Weights of a small GPT-style language model, trained from scratch on English Wikipedia: 3 heads of 64.
MLP neurons of a small language model. Each row is named by its layer, matrix (up: input weights) and neuron, and shows model dimensions 80-207. Each number is 128 + 24 x the weight over its row's rms, rounded and kept within 0 to 255. Numbers have three digits each.
After each neuron's rows, "fires in" lists the words (lower case) most often at its 100 highest values on Wikipedia text that the model never trained on.

L2.up598:121106140121170118104121114115098094100102111108175099125136132122147093126055164153147123115147129111099083152138084078104089183152106096113170124125163126130076134120109134131124130120162172123131093138103105165139165138094134107091139101134113124121171124153068113134134150096117084089172164145117178104135100101112117149141123133141111109172120145175110125161108141114158081132141
fires in: "new", "original", "different", "various", "main", "entire"

L6.up948:120089102173148122112112176130111144127099122141117077108125123131145138139088079145201128103154125104135116124118106100134119115140136144075133146122147134086127077159092113163098111135097152141098120155136121109103118159138131099144150140111126083129161132163128109096112152147124130094139146095085111095148095147200132146147114129130103113155154111124122130121137084098192165123137
fires in: "department", "company", "board", "police", "council", "authority"

L2.up611:108113158108119132146110126146129155142130158104124099114144150109139140139101063093160093150122133115154124130110169120141121119157163145159156092123138065172120139115134133137083113161107109123185142108133109140114123123152127120150133085136130135163098143151151138138149150143080128120088148131101119148129139175138102135111128111137109112109126128106098148140138144057130173136128
fires in: "series", "group", "labor", "episode", "round", "region"

L11.up1239:145138117187130117152101108129141126125125096134184111142125144121138142133136145136125143126142127149121143116119167112147111118134118121150169167151118162180161120126145154163082133161127136146131141119152164121108091119141107126147122109185166167110104126125169149157144115156094125105134178102090124178138133153110112110102174093174104127124116086105139120127148119121127165170068
fires in: "an", "analysis"

L8.up408:132133102173162142108143102138116125148134122129074121144125170109113166123084115125124112153145163157092139103153138130129144122144124107126117169139109118148103125113153112092120072102130135149112161145149151101151124108145129145147155117140055116118109142101111121109127141133118141186108114083145149108117105132119104093094122084128121149107114107173158135123099133087162123114125
fires in: "meters", "cm", "yds", "km", "gb", "mm"

L2.up1216:136103153088180135140138103108136152147115134111105115122104113127205089182126130102102121137075101103150120131157116153102144124119000140107114111161094163140133140140143119144099130114100080142104122097147129137112131156125126121167148103121115117118164146150111176133154150152129106128135116138124104125136108126112124137108131148134168137121107131133111131131099112131132107111121
fires in: "would", "came", "will", "was", "may", "able"

L6.up1292:111108133119118172154123132133156134087114132132143128152107165103067061140113137148108082112098067115124135125156096118126156119122125138119135156156079152129135096199131139109131156127151122133127111143137125109095105141136118086148130115116150114126118122085153141122106172124151136133105113131105118123157119182145163116105136103116084059134133118091143135095126133123164093146118
fires in: "state", "local", "city", "community", "town"

L6.up43:117175077160135097172158112130093138127092107137135122103129118098086134121109119156116119131129127090117165144088126127122123129101093166091158121113092119121153160139153125154120145117126126111138117136158158081142128151114100089132147095117106130077150105085157130123122155101111123100138200114134150164160131083139124144169142081107105136183143118147151078136148167090086151148139
fires in: "an", "anti"